From a checkpoint of a small transformer trained on Wikipedia.
Architecture: RMSNorm before each block, rotary positions, capped logits.
MLP neurons of a small language model. Each row is named by its layer, matrix (gate and up: input weights) and neuron, and shows model dimensions 96-191. Each number is 500 + 25 x the weight over its row's rms, rounded and kept within 0 to 999. Numbers have three digits each. A neuron's up and down rows have the sign that makes its largest values positive.
Before each neuron's rows, "fires after" lists the tokens most often just before its 100 highest values on Wikipedia text that the model never trained on.

fires after: " | ", ".", "–", " ", ") | "
L2.gate549:552504511506481501496494512474517509541527485516455512497476479479484520475513518511507508487511508463479487504485478539521445535496547464542526552490537472505547484516488501503522500524443550514542494505538533517509464480479539487482521509508509445531521534481496450484492470516486489497
L2.up549:526482492483492497489502485483491485515499490431465519470505521460527522500496491518502478492514488502482477524470476472477496546449491462529519560517512532504540453483496475518491470488503529501519519488541502500566531492513507496469489493529472487488543503507493524506503488491464480509

fires after: ".", "s.", ")."
L13.gate361:528491497492500463551474469443511519498507525507463496468506504466521492510483516497497515503495479438458512472510455480524467507515503496486460495472506510532472563536474496505470526510518477474524485511491454489452541508518516512502508433463461505471474502520468504524492422512517476503
L13.up361:516471488505478485528536501481505483534498487470501464470475490505522479501456511503527497467514527530474485481498471503519460464492509521486486491515440489534510529494482529473486525506525489469489476482532490460520494494462504523518477480496503447494496501483441502542503478498511497515

fires after: " B", "\\", " o", " b", " \\", " a"
L16.gate12:479537505503495497542469508467483480482498481528477523517496569460477565503495528479499506478499488491479491504496485467500503485510472531495502501464547491485490480499532516467502491514536501472508492491494503517469499428478469488515518517545524510511468518507487454464473471509520551500
L16.up12:499501445490494486505494450443549488465526538468525560501498557505474477519486545522515477505487522494513541497512468529505476534519516510501499479499495473468485493542499519505517522482501489524497525476518492497480522500493514559504510497469561524520545493523461475457513500495509506499

fires after: "\n", "\n\n", "In ", "In", "On"
L12.gate340:513495456471504498513504537534496494477520507504509475473521457485466499489494477500503478510489530503460495475479535554503543514478508472450542510568477507509526467497500557456500481484491462490498515492518488488492519496497511515520476515486511485484505474479460537521518448480474489520
L12.up340:510483463515484490507525520511492544479531540514513506480501483518510498526540510455541502524498555480460509485499517513502523500502505500492530510534504513498486510538523544490493479480474498529509520518455505485443540504492510499525501453461502466449505438518487508483493444459463465518

fires after: ".", " |", "s.", ")."
L13.gate302:475486499459498479500492533444524475496550542495514472514516512516527474468514491503495501504463513516467504454537503459463463480539531501493500495459499480546521499497542457523469487530534471495551474487490470457515501498542532493499502493492463523471495483539503570469487485521488481475
L13.up302:451504504468459507496481502452481457480522550520523471488526506501512451503468524507511512512501513499447445424484506509496438454521519471458492493461531463488513559469472477505464524517508458495532517484529461462489523483509496508473506517531497506458525498475518525523479505503495480474

fires after: " b", " B", "pr", " br", "u", " Sh"
L12.gate353:466549501507481514510464523490513507473475502469526535465521463508496474489529478475478475485462583480509528483489448476490477526496494484524530488509514492496487488505498541486474492493473536525504522461522498503482484468506482512540518481516488453485482524474512500477474495483488503501
L12.up353:501556478509465475470524468537510490498457488479488482512529502467500515546500501450517494535502541459518484471520493483516523508496463508520475457504505472544471459500481494504512542547521508512509546453510511493511523512480518525532497454513486498492467529472537486550480496467478461545

fires after: " b", " B", "W", "att", " st"
L13.gate259:510484534547519494511474444468476471494497509506513555535469475450493505524557505517545463509492499461463480488513489499485483442537502489494489497457483484486516503504523525497498556511533480523568507511508559496483488474496536526537529500506499510542539507499516524486510474520501494483
L13.up259:532511516497510501523494462515526480493508522467501529524475474471532500512519545540528486526472508492480482510527504519510492508529483485477509563436485489522505489478541511470479530526524510506538487514506548548492521497531490502549494491525527501461546458490475555487505461494506495528

fires after: ".", " |", ")."
L13.gate612:522490493530459451499519504472499507531531510486468459508514499529536495507519521513502515484468510561489519450515473517478509504491517499491505482497515420461510600483459494506450523499513509488497499493511484492515484489495540556501524510489506506532547503532488485514497481498459495480
L13.up612:454491531501473509504514492456509514511465514445532505503478487491555504490524471506489455495498484500483506484495450498494476490532513483480488553528492561522507515551545501501444502463497477552505462506545486484470526496517495509507539446555480512514504522520507490522463488473525479500

fires after: "\n\n", ".", "\n", " up", " app", " Rep"
L13.gate84:567507459498550461505521517488484496506498525460490479473500473498520491536504477490519492491489521451450488505482491495455522554516512469484507514505501527466494537471507506472492501500487535485514530561517490477506496462465523518535476490505508544520478489479422481501532498507488485515
L13.up84:517525437506528475488515549485508513470491510463475502488482503468496497507482471483527476530497521489486514525546500520506491536492508460467475472559462502549535481481495513487480481493468528492501492553498483532495518507498513545532465463468535551499496471488446511508519525510516529490

fires after: " | ", " ", ".", "–", ") | "
L2.gate84:498525525504529479517464518559518512449560523463541513499484491546514477518471457529477525504490570510512550506518482539489475454518478497467448474525483502497487497529492522497509516486503495520488502471491502452453481550488482480516483504512511528517427486494501480493535531505512501538
L2.up84:517489507520511508484523477520491528491464526556491467503513470487508525525503531480492520441501494500501534505483499508476507442497543497495513522518469478523451511521527470518464480480486468513464509491490498527491514537498517532474474503522510510498565443513521501520467517488523519509

fires after: ".", " ", ":", "1", "6", ") | "
L2.gate643:485480580548511502488511513518517497504524542460536489537481506491516511519467484496470522498485498490538504505478558519516518483541534519505424479523514539557493548498508512500481479479486499496495485480517506511490516456543474503520477537483505530510477513468488501501510507469522531535
L2.up643:445514483470533494535501497502513511457518526575518496481546492490499497500504487439468485526473533479499508517510496533504550467498491515499508531542505487513508498514487514507491496470527509525490494480491491498503516555515435530489531489557520472490482443507565532489493542493506513480

fires after: "\n\n"
L8.gate136:510459482493477455504522509473503453440489463474516477497500484506544482473484515505516497530520514485480482474505527487539495492447476570533495523455502530478517528496509495525487508523485494456499451445516489487453533492483539471473496521478490509470465507499533518526466501491453507555
L8.up136:479456449501521525490467514510506495502489492482498460472486504523479505491508507490493499512545488499502507457508494521522525468484519532516531530489503541473492493479502493518493522528528488505485493412522521527498488492484484484464450537482495552488523507513555503518525455528490487504

fires after: "2", "9", "1"
L7.gate358:508486511481525498491515482451498473495467504462505514495510497485483496524511506471518505515497525534501471512481533500506442484509494518532502488540488504494501476501530549511521444526493541542521491537549515463508524484453498487490480502466521488522485514480518521479437471513500501512
L7.up358:535485506474487515529515497476496461513481486465528516528524519472490491480504515499519472503514515523504484530497552497480474512486467538518508516509490467517560491487528512512540463527503525480545504541532515448484515470450508507500501500469487474527492542490530497502462427513479536489

fires after: "\n", "\n\n", " \"", "[", "==", "==="
L7.gate290:491470461499515493502503498508479458467519502500503510479494457469498505503500496523524521527486480468478487483519555515494502456526539489537512538498474513544522508483518511487518463477527543463529556493535495528514554520522546500511488516512536468486496515489560490505486517475513514506
L7.up290:504482513491509530515515517474476506453501529479489485503470450512466522501487463505513532523530501477482534514483542503491520518486512464519483494508505497496486486515497541492477472524512550460519515485502519494532532530506512499549520509524526471502514517485523515451490520467509506493

fires after: "1"
L7.gate134:538475518540450499489466494454504490509533472508508515473497474499516524480505484498498520506477431494497500476456513476508400517496474481472510470503506509469550495491538509460476524530493519512491512483535470530541471481482505495495441532530515524491467532483506466478498486506524478519
L7.up134:521547498452469518540551491543494509455492505489508495586530528506540483546497463496476483487498504484487485503517466540530541491468501499488473511480516518505541501508503491520531528502530509493502527487465511471475454494540509507496525522489523497534523482485485455478493517539479513541

fires after: "1", "9", "2"
L3.gate53:498517528438488539525499467550519505482517529549486507534515537462510501517491487546474478528482518488515544527489495526510466535459439467504496506509526471510492511485511487493504503498484484495495494519493501424534537505510509522534500529510464505496491542518497471535505518549484526528
L3.up53:542567534511486511536535442461496511527476504529536491522512495500547476514541504538539484432519523499504499492495515511513454456504467447517479520472493515491521500512517492515515482478504468487495508541498498540491557497541466532506498491523501522492509518482490521489496495496527500507

fires after: " m", "M", " M", " B", "B"
L10.gate423:517494490448506539489500503540515476558472528501497500459510483503523534460516485530512515547490468508528538514480448447485469505499476476520517485484486488483523512522494551474490510529501520502473521513507511513489440468461497467517536465506468497492479488488528496485515480482514483561
L10.up423:502505473530515530474494482472481473530543477545521509493495502498520535490536521516487556477550463514526512521504499535500525467493478498531497510431514509479488463475538506519540529486553478528445493483518480519490491523505495511543480529472499514523465517511431537458517487509502513523

fires after: "\n\n", "\n", "O"
L7.gate455:475486510498505515473542504461500503470523482497447485529514482504500568531524516471468499513532499503559536526481465478422460481508518504511502499501477487503513510513545520517515505521509506502505512489503496512488502486438465498480525485492479472485452518498558512484512458486466500513
L7.up455:481488497489489523473544498448476521489521480503446455499505460557494553531521550483456496476525451493556511503473480481464451486498517494480496492498484484485522503503533510513487488526477500518462534513470470528481538511481490499465526508498521462494469502468545520478473408488483497507

fires after: "2", "1", " following", "9"
L7.gate460:508525516470518475524502473498495495493525520513453494478492503500522507490498474520486464486502491486543535526444512493492551480486523500526433483469498473464512506527543534451502539490491437474506484490517529477477486509451527524506520479527489512458503469512505501523522448513488520502
L7.up460:496511556447481452521518479470520528537545512511462514504538504482501510467504463531518510449471465502466529507483516504464512526502510486466489509449488514465458475505541498473475572488497429486492509524556513488506491478469495521488513518493487482490504479525475499559476509516506517507

fires after: "| ", "|  |", "\n", " | E"
L22.gate133:512532513504507527508489473525467539466526488473540508474479491492480455470478528523482489520546511491488501488506527494516496462469517503464510420505491489483504530447523518510510504501493470508482501540486529487478532519506493445528464546474492517491532510533482521512518456499488503516
L22.up133:543497478476549533512479486510459466476488489491520481480498506479498474493494451576523571473537485471464498530517539482508477465487489511451553542479462508485465482521468504479483506470530476505447470502489530509555529492517520508527451542477472541497480512511520514524503505475485517482

fires after: " b", " br", "B", " c", " p"
L10.gate397:468551481509499506484504527502522525527498463495487458535534513546478485511530488543530533497516507465484500520492500483482539515505478538508495463493456499502524527512459489477501472542510543502493510470511532510517491472516500476517527509500499511485508505502512507533495491518460471551
L10.up397:463479517482472467529474469491561516482501508519496532508477527513540478500480494509516496497504526536487454530470465508476466516523472487524490560498479515505487451522496482464504521566517463551489465463496492498488509473451472518518511430517508530491471519499468503487507509493520478489

fires after: "1", ",", " In"
L10.gate26:538474488527517534527455517467535452482483491489487501529467512479455511478484497506533501528510508483512507517470465532554505505498522489527497511542531496486545514483553489498458533475527499486516475535491507499491515486505493471539512519497477501512490576491499452523506469468456517535
L10.up26:514460486527494479520478498492501478494491514513530470513524485478524502494522537524486505474471490515500524511495477468507535464523465537518465412505534507505517505488587481506460487522534455525500480492520513460486525483479511472441521504533513500474493495491491481551498514515482528504

fires after: "\n\n", "\n", " d", " cent", " O"
L12.gate713:483508485496512501543488478467533557494524493507498539492489538450495512578521538477468483521512533514523513522469524517504467500488514502496493502521529519464498503531486525533478510561505534527519468502488543501501553465473482491465466493513518486527471558475498488513508474489489493443
L12.up713:460484487483489501524521483509452451501501508484461511534491483486498505519509518511544475529535492485495516565451522508506505464500521528486506478517477515462518559524477502515466466476515500528503459501472497505555510475471482491522510504534492528494471498486525503536482493537476529468

fires after: "2", "1", "3", "4", "^{", " "
L18.gate380:443523551507536458569509495479504533520494510536485511485532496512505539493505490524537532476514505476503512507477476471469511543490505480503475489487518474495500506490495533515461441525479482508476480504521488519443513525495486499448546528468508460506494485477468537540481479488500512508
L18.up380:478481531546527544517532529522477494500530540526502509477484493533500532571508474463478534526484510506564491466461511474497473509512487508473473489519483474460488434537513499527470477494528499515487537519520525517475517533506480527520520507481535488490528512531456503537515523506497468485

fires after: "\n", "|---|---|---|---", "\n\n", "-", "."
L8.gate421:484484504534535525503531506498406498452524487500503450476486497490500503465550504497503466507493527553538502513509523508491501514486500503518500496466531473448495502503509524496520500545476510461485482511480532514531527502525530478499555496535483501532528480472526478519524485511487493472
L8.up421:494515474526546475503556458519452497498502514471479462490491523494505487507531467544515515535455514517549487498489476481462526552517502499440479519489507494467488509530452529508489512506492526471505523515516516518533505473467485494504490493508523478532543489495521462485531487530495475507

fires after: " m", " M", " w", " l", " W", ", W"
L10.gate526:506502535479485502465558482457490473533519452508452465507479492508527542522528448501499501481488473540484545514489513485452540489485531516512484509521450480490483489507464542468462513550507535511486510462509512485453485461469469479493493499548496477503537549515469520506492490483503454540
L10.up526:499477511486520518486474514479478505523502511502564500457547485505521503503530496528518483511503505443499545481488491558498541479533522526538517513529480495522454486491511496468490476510470489512495495507487519534511543473487499488547501502526525518459497517509497529467496498488521460513

fires after: "1", " | ", " ", " M", ",", " B"
L7.gate331:456484511512451445524494532534515503555457483484496535496518539485500514460534503506545523532495531484498483486485454483523473472517463464525558484505472476481499458498534508516526506462505506474499496498508533483532458516475496485525501487462456499487464514497500513526487505479445491482
L7.up331:467490475527507493478461550483501487473478515469466493488506490540496508507513500507531504465516500472470484531487473481479503470534466485510511500514513503470496474502528532517500518516483521478546486516520526545512446476461532510530484484476497517482455518525497504488505529495469526476

fires after: "1", "93", "88", "90", "8", "85"
L2.gate55:490508499500482505472475518496522482464494489494518508528482489497496482488514518517508492461508477460453475482473497473527501524480517536531489458530507530494515471506524495465450507506505527461462527539418521488503465518508468525475479525484482489482530503503516488509471498545500495526
L2.up55:500508514485510558483535487545503507481511474516519481507500511511507503486501535525480463494505539498466461491503486526505497502460487488543470474463511506501538463501458512468475492509494492506486473506471529453493513523579449555529492485465499553482453524490483501510497530513513521496

fires after: "9", "8", "2", "7", "6"
L7.gate403:492490492499471494487498507549510534466497547526495481513525502498545506485502481510493442486510512468527545509523500488498466474544506454486458488478492530492490522533537516525450536504547516496453494561505521487490533490487496536495535490524499498455487483538513515510529520509508494540
L7.up403:527538530503509476542514482515507501514495460512521511495507510493533508503521504514546504528493463507516492524492460473524475550467506515496511508498542504544528507477489474506544522494435450465520529484475507468492471479480454461519482475496513468481509502469519528559444493488481521485

fires after: "2", ".", "1", " | "
L6.gate11:522499513477499537501487473522492501509520493554511489501465461529515529493553501486522499451492476506500491461519523506519476486497534485514509485467548476530557472492491466489515469473549550469532484475495482528533484491529440493483472487506486482506471522508488485482548468490448492491
L6.up11:530493528477501488497470499493481516513507513518469522494511492488467505471499536498527511485511487482474513502505502498467484495507525461514507535490515479483505474507494521469532452520508528484527479546501459550574509464537464498510492493478504495510472501475483477486475463494455519497

fires after: " | ", ".", " ", ") | ", " was "
L2.gate729:484511510527515505525523497561538540462515510505488533499488497524531484511494526471468517499492537494573510509524516499491493474550496516504445483507531503518472476517524467550471496505476492518473478511487497453484497573486529487501523478459528499520456483541484503517484520500520533540
L2.up729:475485508483512514504471476509531487425520513516490474494510498477534489505520510506454512492482510530531545485495515549497533492551508511470524499499469539495515493490470485483510448460557481487462546492477489471510489532494471519489520528530515520508501438518500504559474530512532513539

fires after: ".", "1", "3", "-", "6", "M"
L3.gate748:530515534500501506485505505501417513518520503460421516486474510537494537486489497493486512521511494504481456506542521520498487543473520520542571506506515484475490519489494524510517499501482484499492498486522534480503474470468510495452501502504510469555498491484497479486511492514473441472
L3.up748:526467479487532529482499511463457478554495496470494533458493473484498542476520467500498507489510478487505456517551497485514498536510509477517540509483511485548544499478490511485536471515481497507514551510520577491513468488472497519485481472496491492538529518490486420509529474485516464481

fires after: "1", " | ", " (", " ", "; "
L6.gate489:538514529566523497469524486475503511533486463494467509496519503503489478516452542538491498487522476522482491494518492522505490507516512508503546475524506544456495488485465495478519513535469496480476508489531521495516550507447527441522514514430519482496467534482485469476468477485498428473
L6.up489:517499503528452496491491514462522509498503467483457474488468506489483468541493507521511511512501478529507471474495497497491486559504506540476544520514490500486520465479498568459490509538501494508499496470505500541508557506475537487480486479482512422528482508479473513513492494503481486525

fires after: "1", " | ", ".", " ", ") | "
L3.gate98:517551520477499441512512456532487525441513518496508487473481462511530493514470470524491529490519532510521564527527514502488475477512517489451462511487511470476478503501517507497473520469521429552492510509525461457448493552495520542513502509506543543506504505502501526483473553476544523504
L3.up98:485541506502499481505499470517501511446510531495521471504486492517524499516492510509471536497518508557533563515524540528488507467487517501442502494466482490509456472511492529506471495457501458543486496498525473493474525516521507555525504476519538541536523492501476521515492550493515549492

fires after: " f", "1", " in ", " (", " May "
L12.gate654:473531475505481489466498491509459512462467468521482475496430488470534525521502460505483529467463461487508467541470510506478521540463490556507509484492510541515501515508486508496495469487483520499489440498506557462495527491490543515495494483508494515527498497532502468523526528488522576502
L12.up654:516511505523463516509463496516472464469502535495509527485478499493500522480487507502489494483493449479500457537516505505520518525478494555497472461469529504560528529491506522513519522491498513504458464503499531555517504506501511544490489480542498526495474475530580488505478568482511496529

fires after: ".", " ", " particip", " ra"
L16.gate289:492492512462494481493523541499530526542514524507484487480438479521521497504459507492544475501437512475483533484509470489497527488500497443473533505463475467505513489479485517558469515502471530487501558508508502465492505513468468539507490475476472483487539461521486488482482540548500507486
L16.up289:504493484500477531499505537430491514511476512503523511479472499484518486513514486491458519479496483543533497484544481530496498474541465492506511480507497530461480501493530537487510477496536467520489471494453526510461546486490495497515529472501523535489500538548532544545516507505519521475

fires after: ".", "s.", ")."
L13.gate477:518465491472493503488448470514511518535522514542501510496481529501499499499545499505488520511475502481465493472510539479486474529482539470497494480480477464561492552482519491503475535475504496444555497467473462461484501481489539526502495461492467476477494532445463526474518461489542490505
L13.up477:500521484501555499501480503516487495495490541489527508494501552454513511481520486558510503494531504472453520449480543494470455472477497484514512540469485457530497552465496503486484496504510457503516518514498473484513533467461512531518523489499472476515509475489517524546479493523543502479

fires after: "2", "1", " CD"
L7.gate325:482473529483485503499514498480500504505533518532477449503522476492546494529473522549518495473483493495462542484504506476458523525498503475490451522478498534510523494488474485516511443471534459544502451506528477496460517471509489534514518509526451450485506546495472483550462493475495458492
L7.up325:487507502491525500496505500482505485477557511494489485483517505507504466504485520492501523466480454486504562475498487488501497503495493528488461532521508516536540493494483485503487478461512518505506503496460464552496526517491527491517522489475446521473505525508537488491438455461501465480

fires after: "\n\n", ")", "- G"
L8.gate356:491549458473515496502452464492460551457479454493470511490481470515497488514480507464493497517536545517517513503436526510483508502525453521541492485527497464542517518530490505530453471527481539460487462503474529480514494527515478474532490496486474530505483482490483491482512498455476533496
L8.up356:460516492512495523450502442465482482505486453522482521493516514522490506523530488488464496533490490488498470511497485478474486488505484533540484526480492506498484511503478498545532520540538501500508487455463508511453508481482484500489510512513494546523493526512568529513484472479507481461

fires after: "1", " p", "P", "m", "p", "k"
L13.gate208:492512510489477516472494501492512523508533541501531477531516555558471492455511494491507550474509433464464480504485495496515536499501486445503503447513479476500490459476491502458464538518492481536503469492502500496493496465493505517509496497505581536520483492484490509469532571519498468500
L13.up208:519529497508508480484533509460535514505484492513499461534522457524498506528513520522496496513531484485503517515533506509496492485466466492536491518487511496513552496479495470532468555525503472464505505501499504497488488490495472494555478521457533482480544508509470461448467520492511496575

fires after: ".", ").", "s.", " |"
L13.gate34:504504526486477452510473485481476500522499536496482522477522452519535498496522495483516529478480534527471481457529454487469457464490534498532510485500470494527518508527509493512473550467504506496528446465526460462439520458494548511491506469468473459507490525476472494479488478487491484506
L13.up34:497504524486527462523557473469519504495480523473519477513481495529540486463543510504489520472502515546466507446495445494507456497561509487458534496466487475496504581515499500555488508488465502515528473504534445496487536455497496508500544529471468527486487546485472542490492461502510480494

fires after: "A", " M", " S", "M", "O", "The"
L10.gate21:538497498504513506475516503465458576514468524489488468450511524571520517505484494549474473475481510538572472495495492499499497516480487474521450452463492467515496570493524511447493549499501504524465514467495487540524527499490515460480521500472456479486493495511485485504514478459490510464
L10.up21:515506485542501465425474430451479478528484523472522504499490466521509526478496502494503475502504467449499485530507518497517490505498483511511442490478509467527500512501509501493519524477460516485509515485508522534552499496528532525521475527492504530483503481505465516454478491488513507547

fires after: " B", " b", " R", " br", " l"
L12.gate178:511563478510483477495468500520521486508478492470530500531470483517503458457495493502554521551491498472519526502484489449489502432489465533482468533514501547540490497538482498466499502528520530518505546511492515519481494509448455489508512484520485488460487455483524472467499485553465489516
L12.up178:527499458527508465493526508491528495464491520500494515523497457492493462518446522515514520470485502533477489474485532465564472501468474542478483450507512502482484447496479522474533527481495493485502511472486537491490536499469484494543552529542499466508472524538503498492478470465460477508

fires after: "\n\n", "az", "z", "14", " Scott"
L10.gate623:549485446496492485483504483503490477469500505469506481460476523506503478477489464528479477479554501504494504527457489539525502513496520494500478536508504487511471473503496534520513489521516535491535457444516530487508503509494435497492494499491501504541511515540491465481468496496482455477
L10.up623:509505500537487509481515513496468513485491479488474462465511508472463486508466488504493501523531555500547510498485486513494484496490480491514481480472503445504477458469499503537523525551549528498552469427463522486498485500481501486513512508514508486513519536547465474472465523498501516538

fires after: ".", " | ", " ", "| ", "–", "1"
L2.gate7:457468533487514447477538512531498527465501506482480503458486500515530497521494512512476557495515516505536520524566483509488485479524483519449484474469456482485472492529514515520486512510524472482502457505527492483462486575532483499529495501521465525487517495479522517512500556479507532533
L2.up7:461526523520536472501527480514521524480471506469505470527444494515502472493475520514516544465499529470507507532507484526479488471481516518424451476490467526535483501517487510498512478482552483462486505485500510545483522520511494490547514471477532526452488517502517490511490511453487530486

fires after: ".", " |", " |  |", ")."
L21.gate353:514481493517473481478484494466456505499540526483483441541526527491502476472498504510515500504503524507452517426502519509509449500488534553491452477454494470544523535476500510503464475502530474534465500473497492475502480473464466503510478479539490459521466508544496501536522501546480503487
L21.up353:465489540507483431509494517528510461536463510471494503488488469547530493540477497462462524518476508505511457461571474470497488521542499474466544520478486482480512537543519516492474521471483494503525495497542521538541477491542505523470510479485472479483498521495485543495529499493527499542

fires after: "1", ",", "2", "8"
L7.gate67:530505486469462503467515500492513493472448481537504461513523528528496484474491459488510502518499491511482503536579525468541463526496483513525523427542498505488528502497536487450495539495515502443524473509480488482495493511510545471521536515460484529517491534497482548516501524511539547527
L7.up67:533497492481435546477508483467495471439477477476502498523533567506488507492500524479511508511501509553481499480525519479537516488482485520519523457530494507470582479486542533487524515451490472447508482513520480437468481532514532486509494517451498520527466550464479501525504507511520523509

fires after: "1", "9", "8", "86", "85"
L7.gate356:485522502470486470498498484522467507488527518519494481500467534549509486486489511498484512504466470496530548495537516496544447483467451501541492507468511530469465484454495478499494556454466491469507480497514508464499514535477510498500502508526533518479498538500510490552442479480514535503
L7.up356:491522480469479448508508505511474500499549515522494489513472529545516441483511508503486504501475470502507531497543520492532464480462460500519508498465471493497473458462493461500486577463449473460512469489513480485517517512485511498497503509518507526484479524473477517563441480492506536506

fires after: "\n\n", ".", "\n", "-", " in"
L3.gate104:528482544498490459544504468516528461441458523495495468510492501510482557521549471492455514510470518488477499513501523509528501536513505483454494510505463518504489466490527504493498523494480503484512524520498552474543503508522483502512525520477486489489560475480473489562489513493502482454
L3.up104:542476535507514465572489487521553476450467509512476457493472502504491535480533492494480521491453511504478492516511514503522501536493518485452494518515438491505483497473532528495503511510474502481516524513467539481539516516504493517511535529464486484509563429480465495559492472497494481482

fires after: "0", "2", "1", "6", " | "
L10.gate669:448493493510525497520538504479521500485455420480505505479502499492491498465529495519510497460484484523466508505535509468469490500551497517506485502500466489520512505500473493515488470497496515549490472531513518469522524513475507503485492520493551504532515545484488501493464542466519492487
L10.up669:505519532526531486515506537467472492495517496540508503515514484493503510483526500496536472511425531533515470503457520485511478493492476504506473542456510438498502491504492476502511538540483502500466539498532532533509485499461517485472534508504489518515502519499474525487456491551515468482

fires after: "1", "2", "9", "8"
L21.gate561:548462540475498551505552506513432518450482498501524505515524498531512499483493503491504524485511455525481466490531503475509491502523504527512450448454524525500569529541579512479535505540513509470471498529528461490470513493528491487512508538515474467507511537508496495498492494518519516487
L21.up561:512538560497485512490498495502529511526532465548512536527532526488481462487503496496497484455463468512500477483475509501502487496516485524495502485501503510515550480485459536534462497497486470533515475482526460512497493495495535528448500517519482474506508501521463501502502500542469497514

fires after: " | ", ".", "–", " (", " ", "| "
L3.gate458:518519481480517519504464478517512521514542460488493548536512466522517512476487507504539487490481467457519463474495498485483513470472487461512475501497496511498510481488500501540515505529491536463509486478524533523507484435498525480455458480516492490503491526515499503502522509555428484497
L3.up458:505515486530509503498503476513491507523464494456491508489523537450450530502489481474459462502494529508413483532511506500524485527497537502509522472478523506495528524508508499494496489484497514540507517531503492520527490504530488507492550516501493516527508511498504499458558503529509473467

fires after: "1", "2", "\n", " d", "\n\n"
L8.gate667:515508484463493509505513454503505486467507529533510538519509486466532526498471543509541451520537522491471482496482499489487535499523538504506523503475493515550523483480500542508493470518516432489504512454492503516499507452521491477549514489464523497525521502459447506537477483535500462517
L8.up667:512452479481514495517481497515490511489529488527492490506490488513463473504494509474462464496526472480481535503527536494465530492508543519478500490525521508520493510490538512494512512490481467561511512501466502480525513521477497522446475511481566482424473511526481515553513452505472533517

fires after: " | ", ".", ") | ", ",", " ("
L6.gate753:527503473533504543529499493487446499527492442550502516491502513478510505513539457490469486481521542464446500513517504500508447496494510445540516520512521466515520502484478520505514464528498553491505499479465520546521481483514484481484502513472522472525482478495519483467478491505489469462
L6.up753:516495519529507491479475472519470467523501455517514498490485516472488529488531476493519474473509505459487486543511478522493512468489521454523512540516496477494553491484471488521519491500499559510513501498517528536554534466540455476517471491464478472505495508495514462483474495529453492483

fires after: " | ", ".", ") | ", ",", ": "
L3.gate122:540506481493500515551557477517488521510505463503523502517491499480529528495485480509481460544482547467482459536497482477499500532497486517549461493516522491520512500514502515475497485520504495466516519504508543475523485453536496490561503470490475493544483535476484484511509499479489466477
L3.up122:470477448501485504465486521490530512518464485453473505495548538502477523492536510514525477455516464481482510462484518529501451511511524482496507483527530486481527493510501506516535512484498523548513476484512495552531481496474499526450470511517501447500533489511511532501520456527477465491

fires after: "."
L18.gate276:491524489506488506513513511514456490490506497494541504511498505466537504518498497463511517525520563521478498504508473478493545492482459505434452489475450488526449537461497487477456536504516533499525498526512485478487504520455495547549486491487511518470515490493479500522455540491507518473
L18.up276:523475490518497498485532515505489514518454472506515532495489516514517496472523491494479474487542473492499498493485472528495503484492502480444509487489476535498555508503542536472500505479549478490541454503506487495482529496506491484521464521520513526519477494510500531504475532504543515463

fires after: " | ", ".", " "
L3.gate138:462530507530478469500480510531519524471507522483510499503513475505504508494461481467486517524479551570507525497470511531493525456492485493463480510496448496503495528496509496506465467467528450495488488526511451479452507556486497488510527525480569500527522486496512513537475488472518497503
L3.up138:433472498518445498451487498501543501444516495502482496490466485510499458495498503481493468476521520493546499529487506501477509477532493517477525461525504506550495541492482505521489490501521468482473475512486489474462527578540501509528495488508513490473502479521516494516497499481501528510